{"head_dim": 32, "positions": "rope", "tie_word_embeddings": false, "parallel_block": false, "init_std_up": 0.0513, "init_std_down": 0.0, "beta1": 0.9, "batch_tokens": 131072, "train_tokens": 582500000, "dataset": "wikipedia_en"}
MLP neurons of a small language model. Each row is named by its layer, matrix (gate and up: input weights) and neuron, and shows model dimensions 96-223. Each number is 128 + 24 x the weight over its row's rms, rounded and kept within 0 to 255. A neuron's up and down rows have the sign that makes its largest values positive.
After each neuron's rows, "fires on" lists the tokens most often at its 100 highest values on Wikipedia text that the model never trained on.

L8.gate896 [133 123 164 119 118  98 135  91 144 156  83  94 103  56 140 101 133 127 130 124 132 118 136 187 149 191 124 108 107  87 141 138 111 144 119  92 149 147 131 145 123 108 136 132 141 128  97 176 131 114 154 160 116 191 124 144 115  95 131 115 170 103 116 109 173 130 122 158 101 179 147 124 141 138 151  90 125 154 152 102 109 111 112 137 150 146 170 139 111 140 135 159 158 129 125 121  60 137 123 139 136 131 146 128 147  90  99 144 115  78 129 123 131 149  81 108 118  96 136 133  98 166  96 129 143 105 121 183]
L8.up896 [ 90  94 126 136 152  97 154 179 132 117 127  98 156 150 174  87 147  95 108 129 146 135 100 128  94 113 131 121 132 111 126 125 125  90 116 138 128 125 158 113 116 129 122 125 165 124 138  88 164 124 116 120 142 110 151 142 131  95 133 147 140 156 168 148 104 137 146 143 116  95 201 153 105 106 107 120  93 101 132  96 120 106 105 147 115 132 111 143 135  95  86 117 140 141 144 146  91 134 166 132 136 121 184  82 171  93 130 158 128 135 150 150 145 156  92 131 168 137 108 151 114 130 158 106 127 105 108 104]
fires on: " P", " p", " t", ",", "1", " l"

L8.gate933 [146 138  82 119 123 123 104 119 155 115 109 124  66 115 132 140 186 129 132 149 132 157 108 181 144 127 130 145 111 136  96 177 145 125  96 116 145  98 138 140 117 129 127 115 154  93  87 147 127 121 138 134 105 112 140 134 159 121 129 118 154 159 164 165 158  85  63  91 140 103 124 100 107 117 104 146 129 104 118 132 130  86 144 143  93 113  95 124 116 133 139 132 160 141 141 111 111 118 130 104 161 116 132 125 153 147 129 186 142 107 127 130 120 151 137 152 128 151 142 137 129 169  65 128 152 142 157 157]
L8.up933 [150 130 129  79 123 112 136 125 156 129 105 114 127 119 152 103 134 118 133 124 124 126 136 184 150 105 112  80 145 122 144 149 142 148  80 176 137 124 119 147 156 131 133 134 161 155 152 167 125 165 120 164 104 130 100 114 115 125 122 121 119 131 102 158 144 136 145 120 117 124 104 121 107 109 176 133 156 109 148 117 173 120  74 114 165 173 125 116 156 173 115 115 109  86 145  98 135 117 137  99 119 103 145 160 110  72 112 108 127 183  76  95 149 126 172 127 102 140 158 116 147 138  85  70 104 119 108 143]
fires on: " of", " on", " from", "|", " with", " for"

L8.gate227 [119 152 145 106 125 139 123  68 127 136 126 121 126 179 128 112 162 147 139 123 118 134 105 122 103 106  70 119 130 131 132 103 118 158 149  92 167 119 148  81 143 102 110 112 123 148 139 119 107 133 127 149 140  80 107 142 114 125 152 111 123 106 137 150 124 140 114 132 122 146 145 147 129  90 130 107  95 114 112 150 164 149 141 170 118 164  91 116 114 168 119 117 131 139 118 150 111 105 116 105 175 130 167 148 115 158 128 171 122 118 107  89 121 117 113 151 105 158  88 143 129 116 147 156 152 157  76 133]
L8.up227 [129 151 133 127 124 106 162 125 116 141 149 109 165 160 134  94 133 158 107 131 106 154 148 140 132 139 128 126 109 163 115  91 116 110 121 136  96 149 130 126 143 143 114 153  99 152 120 104 106  95 111 120 122 130 173 114 132  97 148 139 153 142 153 164  92 165 182 110  90 127 137 101 157 107  91  94 146 121 126 110 134 115 183 143 144 128 145 123 148 119  92 126 128 139  84 126 116 129  82 102 139 125  96 136 141 148 127 118 125 102 115 131 125 125  91 112 152 152 137 110 121 129 129  61 133 143 100  80]
fires on: " \"", " desc", "-", " ar", "p", " am"

L6.gate610 [111 121 170 121  92 155  75  81 110 117 101 123 122 116 125 163 149 116  99 108 176 126 140 119 126 136 143 131 100 127 137 143 132 114 128 121 155 132  79 123 104 139  89 112 165 165 157 138 134 118  80 130 148 107 133 150 151 169 138 139 159 108 126 134 139  97 144 105 165 100  66 130 154 122 126  88 145 115  96 147 120 150 137 146 177 137 119 116  73 137 169 149 117 116 143 116 102 147  93 140 109 134 150 119 135 148 142 148 133 183  80 142 148 146 133 141 159  96 145 133 143 206 135 119 145 134 139 108]
L6.up610 [116 135 121 144 118 142 185 138 182 103 120 102 118 124 149 134 123  81 149 137  99 121 150  96 112  89 120 132 145 109 140  92 141 109 145 123 114 160 156 131 126 107 134  96 113 123 139 132 130  98 148 162 171 124 132 117 117 143 129 112 146  80 120 141 107  61 112 129  85 127 124 153 132 134 133 146 166 130 145 151 143 107  89 140 108  83 130 125 150 134 155 143  91 115  90 170 131 146  89 142  99 138 107 117 143 152 107  91 131 134  94 134 151 132 153 128 108 139 105  61  95 125 148 125  89  84 133  88]
fires on: " an", "-", " att", "'", "An", " rec"

L8.gate212 [120 131 116  87 130 125 107 146  91 126  71  87 108 175 190 121 110 148 155 115 115  88 125 136 143 161 117 131 122 120  94 161 123 141 128 103 165 143 118 148 118  95 150 113 180  69  83 119 119 115 132 135 141 136 128 163 133 134 141 153 128 140 117 103 118 120 116 136 139 149 150 106 119 104 140  89  88  76 132 128 147 132 140  99 140 117 138 181 134 102 108 100 132  93 112 163 104 104 155 148 117 124 185 100 130 167 131 142 134 142 131  97 102 171 116 143 139 132 143 197 177 146 119 142 109  88 198 108]
L8.up212 [132 157 102 144 142 107 113 158 159 134 158 145 124 150 143 131 109 122 112 128 145 126 144 146 157 165 112 114 146 147 134 129 144 149 148 125 121  82  94 130 184 182 142 174 130  68 145 126 149 137 131 160 158 135 122 103 174 138 151 119 157 114  80 148 144 130 134 157 119 106 139 114 156 108 136 116 179 130 132 109 115 117 124 120 105 100 169 182 120 138 150 135 125 108 125 108 112 160 147 177 102  87 129  98 117 134 106 124 102 136  88  89  94  95 141 133 130 126 108 139 122 143 117 113 120 119 119 129]
fires on: " with", " of", ":", " by", "with"

L8.gate1013 [141 115 115 104 119 135  86 111 127 123  85  88 139 138 128 151 139 100 110 142 102 150  90 127 159 145  80 171  94 120 151 127 103 136 133 106 110 173  99  55 122 140 161 103 159 130 123 143 110 104 111 123 118  96 133 140 122 161 147 148 163  82 150  92 130 108 147  91  81 130 145  78 150  88 130 144 119 153  95 132 162  95 178 141 145 137 174 162 117 121 121 125 179 111 113 112 120 134 112 122 130  98 159 145 141 100 110 133 169 191  74 130 111 149  99 145 110 135 141 114 115  99 157 113  94 104 168 111]
L8.up1013 [111 108  70 135 142 165 131 146 130 151 109 125 134 114 182 132 143 142 120 123 156 151 126 141 138 169 102 117 126 100 123  97 115 124 150 131 130 155 145  95 156 161 150 131 133 135 118 157 147  98 113 157 156 115  97 140  83 112 139 146 126 129 144 134 131 106 127 102 147 158 102  93 121 128 121  92 155 135 140 145 170  98 153 129 162 140 134 121 108 150 145 158 123 130  99 116 139 139 123 135  90 135 165 164 108 101 100 123 112 150  78 134 132  92 160 154 128 138 161 112 155 122 176 150 121 121 156 105]
fires on: ".", ",", "1", "8", "9", "5"

L2.gate210 [149  93 156 148  86 122  97 134 204 120 134 109 152 154 118  80 139  84 126  85 109 115 125 165 106 136 138 114 152 139 123 140  86 186 148 151 155 123 114 120 131 111 121 117 133 143 108 136 149 120 109 135 108 130 106 169 136 111 141 127 145 124 137 137 148 111 128 105 114 130 113 142 144  81  97 118 147  61  72 155 164 105 121 179 124 165 142 134 119 131 135  81  98 115 131  95 141 135 127 175 139 132 143 158 107 169  98  76 165 129 126 144 121 135 177 113 109 151 145  99 105 154  84  98 111 109 144 123]
L2.up210 [129 149 137 113 136 155 103 136 113 127 109 132 144 157 104 124 122 124 141 108 167  94 125 139 135 154  69 115 144 120 172 161 151 124  91 148 161 133 160 107 108 115  77 120 128 146 116 126 127 130 144 163  99 142  72 111 122 129 146 154 161 135 165  88 108  86 118 124 125 141 174 188 101 107 132 127 134  96 106 126 102 106 141 145 101 177 122 126 146  82 112 126 173 103 146  89 116 148 147 123 152 118 139 127 113 150  97 120 116 124 124 143 134 105 133 111 144 143 136 103 170 114  99 118 120 135 131 139]
fires on: "+", " use", " feel", " lines", " rights", "ilities"

L8.gate582 [123 143 114  95 112 115 129 144 180 142 125 152  90 107 142 102 131 111 127 143 124 112 122 123 187 105 109 147 160 147 154  86  99 131  91 104 164 138  95 103 129 155 137  97 127 131 155 153 153 159 129 134 151 122 121 136 178 107 111 141 127 119  75 138 112  92  96 146 122 143 185  54 143 113 114 112  98 158 100 112 130 132  80 131 143 114 100 163 150 157 109 125 112  98 129 137 122 120 132 161 130 116 120 127 135  77 132  92 153 126 110  95 129  98 159 152  93 126 155 113 124 116 119 138 122 148 123 133]
L8.up582 [105 117 166 107 154 176 118 124  90 131 150 122 115 127 151 124 124 115  82 123 114 144 107 133 128 125 141 143 131 151 167 141 102 143 105 119 120 123 106 148 133 117 167 110 148 155 114 151 121 174  93 174 118  79 127 145 141 121 146 116 142  88 102 112  95 140 139 142 146 105 151 132  94 166 150 145  99 140 127 138 172  90 103 118 133 139 131 133  65 176 169 112 150 117 134 134  83 136 142 142 152 104 141 100 137 124 110 156  91 101 119 150 121 124 124 142 141 101 131 211 114 166  89 141 123  84 121 165]
fires on: " the", " to", " in", " from", " of"

L6.gate1019 [103 123 122 129  94 133 109  59 156 126 147 144 115 127  94 119 129  98 162 147 132 153 129 106 109 108  92 116 135 128 124 151 132 129 116 141 119 134 158 155 140 101 156 155 107 141 128 108 128 137 137 111 134 161  76 125 167 135 117 111 144 124 134 156 132 119 130 106 110  63 180  99 154 153 132 120 138 148 140 146 119 126  82 143 118 156 129 139 125  96 119  95 166 118 113 109 115 130 127 152 114 148 118 166 141 133 117 132 130 127 157 142 140 115 158 118 120 148 162 124  95 119 150  83 128 127 124 116]
L6.up1019 [155 207 106 152 104 132 112 127 166 139 126 126 155  98 127  90 113 169 140 110 158 157 177 117 139 111 124 144 115 115 126  89 155 137 137 152 135 171 114 106 139 110 120 101  78 122  89 105 104  89 122 104 122 153 112 135 111 122 141 110 142 158 124 141 104 140 133  88 140 126 105 144 114 120  96 149 160  89 125 105  98 142 106  77 117 113 131 143 134 160 142 120 128 132 156 124 165 140 141 126 167  94 114 165 109 147 135 127 108 129  97 137 133 203 120 116 140 132 123 146 126 130 163 146  95 104 180 135]
fires on: " U", "1", " of", "-", " from"

L6.gate904 [162  80  96 166 125  99 177  88 126 129 109 149 135 159 131 122 139 143 132 161  81 113 139 166 124 132 133 142 135  93 135 124 180  82 125 120  84  79 139 140 139 119 141  98 144 158 130 133 121 103 146  89 142 161 101 142  97 127 156 170 140  99 127 118 131  79  96 114 102 130 160 135 154 124  99 104  88 151 103 163  88  73 159 139 111 172 142 153 114 120 107 133 111 136 134 121 113  86 106 172 173 123 139 173 135 153 145  90 149 119 133 154 150  74 133 138  89  86 176 125 151 145 118  97 144 110 112  99]
L6.up904 [ 95 151 114 112 140 135 119 134 146 123 159 154 154 107 114 142 143 125 151  64 167  76  67 145  89 135  81  84  98 166 163 119 139 124 100 143 119 169 142 128 106 135 164 109 102 134 135 133  89 124 111  82 136 130 114 102 116 114  96 109 153 113 113 121 127 145 132 177 105  96 130 116 194 118 128 149 120 135 136 174 112 119 102 142 102 150 133 161 138 127 163 116 119  93 104 116 126 123 129 131 152 129 133 134 156 138 142 140 119 114 114 165 154 160  97 147 149 111 102 145 143 108 137 143 175 134 157 129]
fires on: " a", " an", " of", " is", "thing"

L8.gate463 [ 94 139 109 139 144  93  97 134 129 120 128 132 133 133  83 120  91 148 103 153  98 134 127 115 124 156 120  87 110  98 144 130 147 137 151 134 138 139 167 150 133 149 127 109 150 164  88 136 117 174 153 158 154 129 108 128 104 154 123 124 162 106 139 109 103 148 118 112 105 137 163 105 118 111 103  94 136  93 125 152 147 137 105 129 207 121 165 142 136 155 124 117 178 139 150 126 114 137 145 122 137 112 142 151 138 127 123 127 131 104 140  97 120 120 110 142 137 167 141 134 124 134 139 106 117 141 137 184]
L8.up463 [118 130 108 112  93 128 150 151 128 130 120 111 159 131 121 106 108 148  83 174 101  97 123 145 105 129  96 128 157 131 143 140 187 154 132 107 167 121 145 111 160 146 165 150 118  73 135 116 156 126 129 143 165  88 120  90 107  96 135 123 138 148 150 167  96  83 155 139  96 119  80 111 142 132 119 162 137 114 115 103 138  95 141  92 160  96 141 156 132 120 128 117 105  87 145 184 123  84 121 133 140 132 140 121 167 141  86 155 134 142 150 168 134 133 142 135 176 152 139 116 156 150 126 131 157  94 167  96]
fires on: ",", "1", " /", " May"

L2.gate876 [156 129 131 133 108 127 165 106 110 159 107  98  95  95 118 106 106 127 135 118 117 157 146 127 109 130  85 119 136 152 157 144 184 136 100 147 122 105 160 130 136 121 131 128 108 171 181 113 130 120 143 120 168 114 105 155 178 102 146 141 143 107 141 128 111 192 144 126 152 146 109 132 105 164 103 152 120  90  96 114 144  79 137 128 147 143 166 103 106 197 152 126 134 145 137 102 110 126 132 163 122 148 124 121 114 114 129 104 137 115 133 157 127 135  85  87  98 107 179 145 134 145 125 145 127 114 141 112]
L2.up876 [106  99 118 116 135 133 127 113 138 104 122 137 119 107 165 141 103 158 149 137 148 117 141 147 109 124 105 114 163 145 156 121 129 103  96 156 126 150 140  98 137 155  84 142 126 127  89 137 129 104 125 119 137 128  89 149 127 122 142  98 124 177 137 121 105 142 117 162 129 144 118  83 158 144 143 118 166 153 132 118 140 108 100 134 122 132 170 146 152 140 130 126 137 131 125 122 103 148 165 166 177 131 145 116 115  80 139 129 196 157 108 142  86 151 134 145 142 131 125 136 142 157 138 149 151 155 176 130]
fires on: " rec", " dec", " Dec", " inc", " Rec", " Inc"

L6.gate594 [117 138 195 121  84 141 156 106 175 103 106 109 127 116 120 137  87 168 112 137 103  65 111 141 138 115  89 116  94 105 150 160 158 116 100 100 134 140 113  68 158 109 127 157 105 147 115 135 125 185 112 117 115 141 159 154 134 119 120 152 143 123 141 137 140 100  86 101 126 124 150 116 119 143 149 114 128 119 109 160 115 102 120 125  87 132 110 136 120 135 126 165 118 104 155 142 148 113 116 165 110 128 120 110 120 139 180 117 153  89 150  84 171 124 111 149  92 167 163 146 127 120 113 128 128 116 136 107]
L6.up594 [166 117 117  92 168 140 133 118  82 119 141 120 126 141 102  93 129 173  96 124 126 140 148  85 150  79  92 112 118 135 145 142 142 114 109 111 111 148 110  86 120 142 124 109 144 105 134 148 133 122 180 109 174 117  95 116 173 105 153 137 154 131 135 113  88 123 167 128 111  95  86 137 128 137 133 120 146 131 131 145 124 119 124 118 185 147 146  96 131 140  82 114 148 104 100 118 167 138 120 146 117  87 120 146 141 162 140 133 160 127  87  86  96 120  87 182  73 147 115 121 125 132 127 144  94 148 118  90]
fires on: ",", ":", " as", " \"", " that"

L5.gate16 [132 124 150 136 125  77  78 133 164 138  58 140  90 160 108 145 147 114 139 127 136 120 141 164 119 153  99 177 117  96 104 183 109  90 110 129 146 121  95 118 100 156 166 112 185 109 133 112 125 137 134 155 128 105  87 136 149 147 118 142 154 105  99 134 109 155 119  71 133 123 148 107 116 148 149 118 115 103 123 167 126 158 110 113 154  90 127 146 124 124 170 165 152 153 120 117 101 151 140 174  86 169 100 161  94 154 104 116 161 134 149 154 112 110 153 139 129 162 152 115 123  97 130 149 145 174 157 119]
L5.up16 [149 104 174 100 122 144 109 169 121  84 129 102 127  96 158 135 129 117 140 123 123 153 114 146 154 130 116 133 117 186 125 144 176 118 148 181 126 107 164 117 140 148 155 141 110 181 162 109  99 116 140 126 110 118 125 113 141 140 136 105 172 142 123 160 105 131 134 148 139 117  74 150 112 122 106 123 123 130 149 144 145 158 111 137  93 131 124 112 145 136  98 129 103 107 133 119 129 106 131 172 186 101 139 160  99 125 143 105  96 153 143  99 109 148 116 100 138 150  99 162 111 134 119 106  98  89 138 153]
fires on: "\n", ")", ",", " of", ":", " to"

L5.gate380 [138 150 113 107 142 132 126 114 153 131 104 114  99 102 130 149 167 107 156 145 148  98 140 122 156 116 142 113 141  91 136 146 150 123 123 120 129 152 100  83 120 138 101 155 125  98 147 126 122 146 142 122 139 117 156 135 170 114  93 130 182 113 113 121 112 147 171 125 166 101 147 111 108 122 127  72 110 100 119  90  99 122 128 134 133 120 125 110 138 162 171 136 121 139 154  81 151 153  91 115 131 150 161  98 107  84 154 107 101 104 149 112 102 119 124 161  83 158 104 160 176 155 101 110 138 110 190 143]
L5.up380 [168 125 159 165 138 157 135 115  93 138 108 141 129 108  79 121 101 116 106 104 157 132 119 103 132  77 104 125 148 113 175  87 139 124 123 139 140 155 127  79 137 154 189  94 130 128 171 161 167 136 117 142 141 124 110 114  95 126 147 133 136 135 103 101  88 138 134 111 110 148 124 112 127 111 113 111 152  86 169 130 114 107 110 127 180 107 135 143 109 131 139 104 154 132 140 109 132 134 125 134 133 153 178 137 125  92 173 132 122 159  87  93 114 146 115 119 145 122 159  82 149 116 172  68 118 120 158 178]
fires on: " of", " ", "if", " that"

L5.gate803 [133  85 139 120 109 180 119 107 176 146 106 115 154  94 135 134 153 182 161 100 146  98 116 175 175 168  72 137 121  91 143 145 155 120  92 154  87 142 124 135 156  91 117 117 148 146 122 180 116 143 138 179 131 136  99 156 126 121 105 116 134 101 127  99 157 119  69 134 141 154 130 116 112 107 140 121 130 110 125 172 138 166 152  81 179 114 125 145 113 114 180 134 115 139 105 153 116 140  90 151 129 118 126 140 136 131  86 126 141 160  81 146 122 146 126  98 117 149 113 170 123 113 139 115 120 154 102 117]
L5.up803 [128 146 108 115 136 137 125 135 106 153 156 139 170 174 173 114 108  98 131 175 122 123 113 112 129 161 160 116 100 152 131  79  91  98 129 112 165 122 134 166 142 137 139 125  92 159 137 128 134 173 157 105 137 141 101  90 135 121 108 117 136 129 139 110 147 104 143 146 102 122 135 121 139 102 157 120  82 122 134 125 117 136 177 116 129 139 128  95 100 148 158 121 113 111 126 102 145 111 126 141 153 108 142  78 174 169 110  93 158  89 123 160 128 107 163 143  91 111 139 124 149 172 110 132 103 116 101 128]
fires on: " and", " based", "c", " work", "z", "International"

L6.gate185 [138 141 126 151 143 113 128 119 159 119 115 134 111 127 137 107 104 142 107 151 107 133 135 156 160 150 136 151 135 139 139 124 130 112 109 169 129  86 127  83 146 121  95 126 145 128 106 135 141 118  63 168 121 125  94 122 147 135 161 123 155 118 146 135 101 118 110 111 133 136 106 123  51 147 119 100  99 118  81 157 135  68 144 124 113 159 154 123  86 151 125  78 170 121 153 101 128 129 149 104 117 121 175 118 172 128 127 106 143 132  97 135 156 104 150 110  98 132 157 125 146 163 106 120 144 129  86  92]
L6.up185 [ 98 135 201  79 161 124 112 111  88 139 142 101 156 119 137 100 108 145 173 134  97 129 124 170 102 130  96 104 126 139 100 118 165  88 101 147 135 106 141  99 122 107  85 144 110 150 139  98 160 166 128 123  85 114  93 114 105 118 153 116 109  84 138 141 116 127 114 143 148 123 102 181 112 134 157 139 105 112 126 160 144 154 139 103 102 172 153  92 127 156 105  68 121 125 161 113 158 138 155 143 149 144 140 129 115 104 131 124 117 102 127 144 159 168 121 114 119  79 100 124 145 107 127 134 138 126 124 117]
fires on: " m", " is", " ft", " a", "d"

L5.gate597 [123 161 162  99 128 118 165 127 114 128  93  95 176 157  85  78  94 120 136  79 104 124  96 112 156 124  97 108 112 131 123 144 139 149 111 101 109 152  88 100 131 104 100 112 124 124  89 134 137 100 142 130 152 125  72 121 112 109 148 136 146 129 147 110 136 106 127 150 100 124  82 128 103 115 166 138 111 117  95 100 145 131 135 103 125 184 146 113 149 122 116 116 168 120 120  90 123 132 146 140 135 144 152 136 104 152 119  80 155 119 163  97  86 133 121 125 128 137 130 113 143 139  99 163 120 105 143 117]
L5.up597 [ 95 114 115 136 121 137 156 146 108 155 146 121  94 141 150 131 150 152 120 140 136 102 126 167 141 141 121 117 169 135  87 134 140 144 150 106 134 122  80  85 131 120 134 175 149 156 155 121 112 142 137 121 117 128 143 134 157  93 103 144  98 167 123 178  92 141 139 163  74 123 117 136 121 187  93 168 116 143 164  62 146 120 127 151 111 118 138  85 154 142 109 146 105 133 147 124 112 165 114 131 119  96 121 109 119 116 130 124 114 112 104  85  86 151 127 109  71 172 152 132 136 160 109  72 134 113 125  85]
fires on: " ", ".", " \"", " am", " not"

L8.gate784 [112 110 191 109 113 107 160 107 117 101 144 134 135 143 101 117 172 118  85 163 155 148 123 155 145 138 139 151 131 150 124 131  96 120 130 127 138 126 139 129 121  69 100 111 141 150  89 121 107 179  79 104 148 161  65 145 173 126 139 141 158 125 139  94  99 123 128 119 134 133 184  89 100 127 124 113 121  96 120 144 169 130 117 104 144 104  86 100  99 138 137 109 119 131 153 100  98 125 113 148 130 134 169 119 152 123 154 115 142 105 147 153  79 129 128 104 129 133 120 126 120 149  80  73 142 158 180 159]
L8.up784 [123 152 138 122 105 170 132 118  90 100 158 115 141 119  99 144 125  50 111 100 102 166  81 117 117 143 153  95 118  93 139 114 180 132 149 126 134 138 100 138 118 123 114 125 158 139 170 157 111 166 119 127 157 125 143  99 142 101 116 126 126 135 107 115 110 156 135 146 130 118 155  99 128  97 143 169 119 124 112 170 139 144 116 143 152 124 114 120 116 137 154 110  99  83 151  90  96 143 161 129 134 130 117  90 120 130 140 131 134 144 138 145 125 140 200  99 137 144 139 121 138 189  94 126 145 146 165  99]
fires on: " in", "In", " In", " the", "K", "|"

L8.gate267 [109 134 104 114 106 103 128 132 168 133 118 168 116 157 106 131  80  93 101  71  96 140 129 126 111 162 103 144  79 115 138 148 147 116 103 114 161 144 100  99 119  95 135 108 128 129  99 127 120 169 131 145 107 130 123  91 176 145 109 143 137 118 126 122 187 101 110 105 112 100 173  68 135 113  81 155 181  92 117 109 117 131 150 177 145 156 118  94 120 158 124 157 180 127 151 157 132 106 135 120  90  94 131 134 137 179 133  92 155 158 111 127 107 124 136 149 127 143 158 114 146 171 113 150 154 145 164 125]
L8.up267 [143 137 149  84 103 123 157 120 151 114 115 136 132 108  94 120 145 167 159  98 152 100 146 137 143 132 130  90 127 140 132 106 142 135 124 110 119 114 136  96 121 110 141 104 115 125 123 100 112 117 100 121 129 130 123 123  96 132 146 132 102 141 117 134 121 135 145  91 102 128 157 175  75 108 116 136  81 102  89 111 152 152 106  86 101 127 109 147  89 147 131  95  86 113 163 109 167 136 162 131 143 125  90 114 102 127 124  94 103 148 100 102 127 102 160 101 144 171 120 130 118 138 134 119 124  66 131 148]
fires on: " of", "\n", "in"

L8.gate922 [ 92  95  86 106 150 147 127 126 135 145 164 136 139 132  85  94 129 103  69 114  93 131  85 140 145  99  77 139  96 151 104 128 137 131 113  98 113 133 130 157 137  78 121 113 167  80 139 107 146  87 130 117 136 141  88 145 148 105 178 150 123 132 134  89 145 150 155 124 133 138 130 125  62 120 136 139 110  97 111 129 110 120 139 116 114 125 106 126  99 130 111 121 131 111 177 105 141 150 151 171 111 112 137 124 136 147 101 147 129 150 163  75 126 127 129 108 143 161  99 129 113 134 120 114 163  61 131 147]
L8.up922 [ 63 129 127 124 146 150  91 180 137 105 144 120 163 139 111 152 130 189 128 128 112 121 123 142 141 127  94 148 155 196 111 132 140  80 118 149 139 164 148 166 135 145 147 166 120 128 140 180 136 131 135 137 124 142 103 168 118 151 128 127 152 161 108 114 144 166 127 122 120 110  85 120 125 147 144 148  55 130 125 111  97 155 122 115 135  99 191 167 105 145 151 138 110 128 145  72  84 141 112 162 112 110 161 132  90 113  91 124 137 133 110 116 116 124 119 167 105 139 120  99 102 161  79 143 126 109 132 130]
fires on: " at", " At", " by"

L6.gate358 [129 116 106 114 116 150 153  91 138 129 102 130 165 144 114 124 135 136  65 130 130 123  90 163 141 149  88 169 162 108 123 168 139 156 129 121 166 148 179 141 126 122 200  95 123 128 148 128 144 103 144 133  96 115  86 112  64  98 134  82 137  69 130 140 142 174 160 115 118 131 101 134  99  74 135 115 128 107 108 125 147 133 158 150 186 167 153 185 150 131 115 110 124 131 128 155 101 126 129 134 128 146 124 142 136 107  88 184 128 156 149 135 127 134 111 111 114 140 101 108 126 144 138  76 122 128 177 140]
L6.up358 [120 152 106 125 136 179 107 114 154 144 118 120  93  94 174 121 114 134 139 140  99 161 118 143 150 147  95 128 139 126 120 142 152 159 158 134 152 152 127 113 115 186 109 112 132 137 127  84 125 112 141 133 149 166 136 118 145 119 137 137 149 110 157  98 112 131 114 145 102 133 121 138 135 129 137  90 112 109 137  93 140 152 136 114 132 114 131  80 145 127 141 122 135 136  99 112 155 104 140 172 135 130 188 126 146 129 135 161 142  99 159 106 117 146  99 164 136 127 189 121 115 154 121 123 134 152 168 150]
fires on: "1", "'", " b", "9", "ly"

L6.gate857 [119 151 117 105 123 107  95 115 143  97 105 154 126 168  97  76 153 175 153 115 145 109 134 152 132 174 105  98 127  99 118 146  91 141 113 138 165 105 116 120 137  74 131 119 136 135 136 130 108 147  70 125 146 144 134 110 136 123 144 158 149 167 123 121  92 155 105 123 118  91 167  77  86 100 106 110 131 117 148 155 118 145 139 146 122 137 157 160 138 122 120 163 170 143 140 120 118 146 135 146 108 127 148 139 155 124 149 104 152 165  93  87 128 124 132 100 111 104 141 141 165 139 116  76 115 145 148 177]
L6.up857 [157 134 130  85 110  87 116 141 114 126  72 153 100 122 153 138 152 113 169 133 158 182 141 107 138 157 170 114 152 154 143 164 193  91 138 127 157 134  77 129 109 116 112 135 158 135 142 124 166 117  79 124 149 116 123 121 104 101 147 108  92 144  86 108 146 123 146 127 131 143 161 110 150 124 123 123 104 138 122  85 144 156 109  90 159 152 110 134 101 174 180 130 146 122 129 131 133 124 141 116 116 146 128  89 113  93  99 103  98 135 147 143 140 128 155 124 134 138 124 135 199 110 119 147 141 110 133 111]
fires on: " con", " of", "as", "is", " cast", " twice"

L6.gate410 [127 121 158 109 136 111 136  99 155 158  55 175  83 108 104 107 144 113  64 112 119 132 109 117 101 126 120 130  99 107 142 141 143 152  96 110 133  89 121  90 135 160 108 107 167 145 132 129 148 147 144 151 119 117  66 172 120 113 120 154 141 152 112 132  72 124  79 137 135 169 169 136 106 109 133 120  96 107 124 150 147 146 161 115 131 112 136 173  93 101 143 126  73 111 186 140 123 147 174 129 139 113  96 128 148 113 117 142 148 110 126 127 146 138 136 122 118 113 146 166  96 144 101 130 156  88 118 128]
L6.up410 [158 109  85 126 129 157 154 139 139 140 112 136 123 159 130 124 114  97 111 138 108 113 118 100 139 141 105 112 140 125 152 126 124 119  90 142 149 146  84 113 106 146 157 156 132 162 108 118 150 148 124 152 150 136 104 147 163  86 115 117 159  98 132  89  73 100 148 153 167 153 177 121 148  76 117 143  92 133  83 145 111 109 142 126 125 187 133 113  94 118 177 115 109 111 155 125 119  97 132 124 179 140  85 116 122 142 162  93 142 133 125  71 118 139 137 157 102 140  62 170 109 164  78 136 138 151 152  76]
fires on: " in", "in", " Ne"

L8.gate105 [160 133 163  77 104 137 125 145 121 126 133 115 124 100 121 168 133 146 109 152  98 148 146 166 155 108 116 119 110 115  90 154 114 138 137  89 136 133 148 121 159  73 180 132 113  97 141  82 147 144 144 103 134  79 105 178 163 137 146 124 143 150 161 101 101 129  85 139 133 179 109 112 138 108 130 163 132 131 103 111 130  96 114 135 120  97 127 128 145 119 148 111 147 125 135 125  98 114 141 158 122 122 130 151 131 113 133 119 197  93 141  79 152 132 123 164 102 131 158 153 117 139 138 102 136 133 184 168]
L8.up105 [132 107  64 152 127  86 150 147 123 148 125 121 121 158  76  84 121 113  99 115 127 149 155 124 153 126 134  92 126  77 156 118 161 130 108 111 130 179 154 115 147 158  78  98 117 161 123 104 155  82 122 140 140 147 116 132 113 132 120 134 165  99 162 144 123 123 125 145 149 139 109 126 137 128 110 136 137 115 139 161 126  85 124 151 111 141 150 104 154 131 128 146 114 141 126  66 156 137 121  89 136 162 129 117 105 152  93  97 122 118 133 143 132 152 119 164 113 117 110 136 135 111 111 144 148 160 126 159]
fires on: ",", " to", " D", " and", " helped", ":"